From a checkpoint of a small transformer trained on Wikipedia: 70.5M parameters, 3876 steps.
MLP neurons of a small language model. Each row is named by its layer, matrix (up: input weights) and neuron, and shows model dimensions 32-159. Each number is 500 + 50 x the weight over its row's rms, rounded and kept within 0 to 999. Numbers have three digits each.
A block is one neuron, or neurons of one layer that tend to fire together. Before each block is what it responds to, as a language model described it from the Wikipedia text at the highest values.

Responds to: Number pieces and decimal points in table cells full of statistics, such as election counts, sports standings, climate data (e.g. 22, 30, 21.92).
L7.up743:535456475487507498488566540449481491459560427402588565561567419506532518484552561460541476579465495403534509525496415482514479411549493438501568451504527606444554612483560453487470461475544418530437531373529552473501496552423461526494525552505467565514477468464463528518492518453482595451521523517475482602484412592550525572443506492531477518493517472501430584501546463448524504493433

Responds to: Sentence-ending periods in Wikipedia prose (often before a paragraph break or heading), plus table-row pipes and list dashes at line start.
L11.up17:492435605368494494461476397502537515453472479510565451484540540584484476417438518508514504497542477445470421483463537548358484538511415461528432549610480508480426442443509524447481548645587367406501418512413469435520452396623573534475430534457449510500494530502532585437543613526425503536512516508572539550517516536402472398440513477492505461549571467573531568505467579530413529523498
L11.up230:542449619512474485541451547450497525517495573465393440485515522622550504514597480531440506464580534487393504531600522525491600486512489659482472549562410500453533525500578556457448522559486460513561450423482488495515518563535494480495520571543495570571491571517468472488479494527449633488463555572508556463477504555463478437471410445542469409469512436482456471512512492493465435485446
L11.up298:481424520476573475476492547438612528531479500411370459451533536471448450487539462487550546539525472563530524580559532470487602479408451520562389469492489560473470522471516551398445436594539447512559484435431466488542446517600507566426492467393425539612504494403510515471498533529472469429598476496473481560456506495472522548529434544474477455522547565355468574486595611503483480518510
L11.up335:488521466543504486464503508487536528556556557493531523469435373531467592579620474514473522552512519419456626600516443596369439523502504457548521500542574538506518541509495488501546506563552414552486516453454445482579431579540463523411544508532536570514531564466562529537470508536444497425547508542529512513444504484400526489524543499508457489458541489508436537559543451468514623590466
L11.up409:390525540471519450560469443456496468551500614458534508441564564452451433467548501486510456537496490516509533480476481544461529635468504577483469502521453552521495491385588479582467467555460530433505511481464474484548534454594533461494453481405601532546527450449497501471454480411464521578508515445535487574433527518449500488525548495517428565500492545506551551575511468448532551384449
L11.up486:427447504514501470545522527521577500479456520490489533470525529514482446437516535474513403414425548403561543564507446485566481599498489494531481514554510561516503436403582448481490536488536414454463539503508458519561555492604470510434457505385555424473539512501473394441472557477425491571500546402542531629466506492476521502534576549532559436469531539486521543477480537456527389462499
L11.up603:491499525452439497415480419465557563467375489506525479578516508543490455457522452520459428511501469408455480476479487532408547463408490574514470473489473535482510441488475480479476480518516468512531467516571423542422575599472519545459452517548532503526510507524492540406547502430496522663576483462508584468557552511445572470624508414514495492459425556478494548541457589460429582456494
L11.up664:484427484491512490616476475383558482561500620438493505375481482512458462451494468506500519447617486544561360418467518541480455601513480473387370526532504434525535510399477513493496520482551429420414523550456499455515459468560495407433487513474519531520472615438563584503560508507535532533418477548487554552500571472431548582546495410494492530444503445570468510398469481529597492453498
L11.up922:506423541462487499475492443435543563490568549536487427469515528503503501482522422496436431525537441446414503460526476481465451468474478459552379540521463442464514507443480473544496510533503451487489484435514426529503488491516497483472431517403597506514529442524507494513621532544572550505599484566491503612507477496425514328574520467489493377487532475485487486495490502485467573406478
L11.up1402:477358643533481491425487457494577568493549514417497519541564522584417414469505493498490403499507446550502450497576523521446547450436410472486455517561547464526501516487485499567442475491501468446463516464436451552560465483578507537500499502466564485536525498484557446479517540475415461489535506519607417611489512503500478433542470477597519441520507597514407614428443528495518560494536
L11.up1509:455417508446496405514492508442566473470393529447522451467568527550407450454510455530552416474580556541478549490498525484496481468506484495561508451534433492468526415524588480566517503635456450480520457458442462512497500440587438536545562565524594561530576576423569409533476584427535574562583476510529581515601574475401500539489441387479535469405622521442495647447478570557531573523450
L11.up1539:438511514541484470492433411425530548492552556463484532478512513541467452449590484488582448472534420524404530494460534566491580557495472590488409473541471523544481505432459504578493444572490454489521494530517468481492512463539526617510487556524499575526468581403523473515528480519531496508479494520496596554535506441411520465498511512516452485461529466470507534494516596538519511434517
L11.up1562:501478493513432420469499422474431583443603491499474610476485510488526529454521427517541549513607483438424489456594494503490496572350487517500588541453461554480481620466505467454470494569540449480540511480525429479420517582539534505435531457471538484508500617500524525490536549521476506504596514530488515431405504530427513519514527536495444461435483457495491562548536550577503604511533
L11.up1688:490470524484440510547586410439547500510487530528459527549504474511459446457504543523518356492542414462436514402471430515477435527517479443475511559512537613410434484493489476564505540522606551508476450448466528493476529527496532467448531527391560526532544480511509532528526487431454561507504497478508553553484561454476435442556521432568382474547508524405430495476429557525523488565465
L11.up1693:453528521532536507531468466442563464515452507518489501551534559551524450509520484562478507495510517456458603492511500472417488545419457540583546457517455435537489553400494514528565478536514357403457427521474504464463571523660510460428509531518510552570444431507535493615545546536546616466452462551407564540523491436470515465539514507466530501519561385560530590440516560575587568453543
L11.up2015:456474451472532515515468433549501510420571517431506444474551500469474488437498507504550428504462530504485601516420530495443526513507505440594505448489488565415403476438542481576518498476542419503531511486508535459527536450496530499451399549417552515513475415501527464548524579538434479525546506507587403530506384466491548510594460549516404447523553468532506488460432541585464501391483

Responds to: Periods ending a sentence in Wikipedia prose, often long narrative or biographical sentences, including period plus paragraph break and occasionally a table bar.
L7.up762:439524615472527455523510455465519641409535468458474528523603540534485499600567489472528477548596442545435494452487459528386572582506502547532403532554469560479522524529537565533456495514562472436535522486453343546542544523582547614455454521598477455455498498497534596494540479448472507542524564482514538490478511453395547492563543405563504481456544466450425550501547465491475484470463

Responds to: Numbers and pipe or semicolon separators deep in Wikipedia stat tables, especially goals-against before goal difference, e.g. 64 | 36 | +28.
L11.up203:502436512549446487524497428549423554440495552519607496488470443537482472457475464454562503502505476515496463519504362516468561479496468552518533558533412517443608539479536417456511405475464550486560469497495499544455469516580515512463421579436488505422457576431371567509436563499622512412524453522435454465545460600580502550432530501425535568501594530446465514461475527544520604537480
L11.up241:506561561515580508528537504497457465408528452550512477460521480415502585533587535528548479414517489524472508509493598483498427602444436585584413425447454520549416529455596496435484537480475513529503472452448508412494451428577597435523483411396494491437455496545447454433523588486488508455464535540491470568498463477476523523513511428535524457513573502456519536557519534412482551537420
L11.up250:516526525485499480520581562453492596532547473549406471416428490519548508529574450446625512433642520539505543512475460595433491503478485563538391527561511608551525532540480530515511454495425398587569560495443541602500488405480487514518448606572508565534496527477448481430524533559588505464514524567537479503524556506491404532473482423495543490474517476391478522577488470462506500479469
L11.up447:511533641458501521530525563470503462509560519539495505404527519507543413473471512510472513537574423506437420547492508508450460563468505443490454442457537463481529484473590497456477493520496494426512512511467404481448396541623559617504456467506489559443460525429501460362567502465522445496405464588467450560581532587494483560434537547396534485535620513508468463399479446511506545557417
L11.up659:479498566442492412531551501463561539478585522485542552534528511490555438534559514437475477468570453497484496420459457562530536491426550545533466450525428510523510442533419496560516491482559435435523498486531498553491544585565579609459502404541512469495517475437489456583546595578489556468549562551438564476514564513384439532482544411457511550486561447436514537389487591487553520500474
L11.up678:517354614529537479541530497548547593517559438538447389501475496578562465469544415531484492544520510532582504447521518546490529441480500377575440459512440513375452530468598407532442452544514523491526518535403450500506501477563417457433417517447495444470484506526492546576486563498506493571404543507498505506533501496564562557461535399584520523591623515506456515501433423632472555545442
L11.up999:527406627472506452442582497498538423585506453531561454441496518563488490452508554425466513565517437500505491500408518443482541497504376526580411449522493622504510425589548485525542361562515447412497556435457530399454505553523468443517509478552514538491469528419434504516536568511467465494500462493527498535434535442418503570450495559487553423467497511443439484444502482587550526459549
L11.up1128:571465517432472477492350481477620476484488512461513486547468400561481407473528572516524501519568507500461417546523440466560479609458352432523427531533587582455529449585504492559527445540515469566464495491484467574447563605510430688503456571597589495477457538449418525400458420477441488532539500561542634526461534490449464481502576588453559528535571507440476561494514455420465503490463
L11.up1206:512449463467505409607485589566582621531418530459484532459537470434452526524538477469543518436516475488465519590512527479416442525452503506448492513492503509501599556530456563459409519459520488445554494466437435554441417552441492480518482469513620522537528529461446479550460449518471501505469566540531526486543493535481517574422450512439503529527527514474531489544528530465402542451407
L11.up1414:505548539421487410412464508474495595501497507385539495448516491567531501557587569552549516497501463520530547528515483577502488551504504566458522500521494567476513409484530437519461490523473496532557528511488520549400526534497474562458482538491495443452526556491507482496502530539473542480536533557517434592554446447519470509530493508514584528526523574400539516415481477516472606428481
L11.up1672:500509564531511422488529536537529498553497449553486464478531549543506401488484494409506486494525535483512529456485461579534531517409444506478487444541435608480525460466504490502525387540548390456538507446462482486471515589475506484526538486479541549519518482438426422540530546466449478527458480528531475523471476479508522646489440464451510538537585628494404527509561468496453564421533
L11.up1829:528390573518476437514512543553554515499558528481521475370536480460495514501533411458544523456546411398476578442490555460440564536542518586642433489510442557548502483502477460464473471448507424440525483487428575511486352490508517480462575478507652570525580474516422532525477583479506496481496447552480483532392429504486489559534495521509497444520558478438499506509486503580407459520439
L11.up1852:494554478424418542512438543459457589423432474561533452534590442486590494613578466478498532543587484567491507516474392523465457568549523455515387504470484488511534539488504534573574490424532550488457487530469507501524462489567455512526562568448657517518509513436426543510622507453518528604507523532446502453541495449513579541475526493538521526448565487493493524459513490539493456537481
L11.up1860:500468513452450457459428548514534604513476531513560527457502460630484462472438551468492494510510425538488579561560487417492535492508517476499479494424548511498570458486582429538495406560532514524542582444490427600485427476544520520533359497559559511562541575477351571512551512498561541471543461471540473538496471507483517604505448388436574533578580630422427573553552455491449567532571
L11.up1878:498507508569495444519427528470535499559526495499563536496546523536525459584611445501501528437545491471474570492543476511607485576499500489461444414489504442494548515495513469383389374515523395424420516514496535541408478566581515586491491559399569496527603453518489491502477565572519548457533518504470522448452551560480501552514561502416487409482609485371444535475505472566634544504462
L11.up2041:492393537429459470407582472528469424470523517596452517489454467524541446457501508414555539514497432469438423579599446531496455483430479569495428462460555593438554479513558505428465430463515521384535475473506522526506457497580508514518455469457468490517576442483494461500521490462441506461463487618475404449575474540467595562515587382446478439501539569513507602460523537545494503445463

Responds to: Numeric tokens filling cells of Wikipedia tables and semicolon-separated stat rows, e.g. chart positions, league standings, end scores (10, 21, 8).
L14.up391:517400556539433470467490539450455543468493478495543494473424444495516415577497566464492468453558499421430443524534473559515540467477442512458520505570416547467456410456612517473461464525411504371552416491426541478494457528441592476506528454469526479502509592454437504541594519451461476484432540612512506553468519530475507527434480506504564429478570467531506576549429508473459505511503
L14.up433:553459550494596519544522488410424506548522437507529483458406533469500464494491511502480437384574505468441605480540435511457490544573513493471402569475548510390532480495545531537601416459505501460588543472565545488472511533465498457583459519500492498483468575514470471519514514519523579606535556541474543457537479499488516551457511523536428514456489484394426431516509551506380433531446
L14.up535:522473485596461462558546528456436489475508466539451456464434508471550507594504555507480432517438456479457450473488464547495531563532482490468478466572499495417435485521479498520589497507465415458581467489522497470584478550456431493470467494453536508511466528472414457563567548487521575520437526597518440450525531509526526429545533461446520454475599541473462487431490615458503587575466
L14.up1009:508423599516522534591440327413421527506576492506370563459412496460555400523522488430441475489575471523473416503518446603474539513461408539470482470569602531464366477592598446569496502549487390482407492479496545496516518590622411593543478542503440489490534615477471460487523504535554491447463538570486428586543563542473465505488473510609459477576502444485431494570460562462483495512566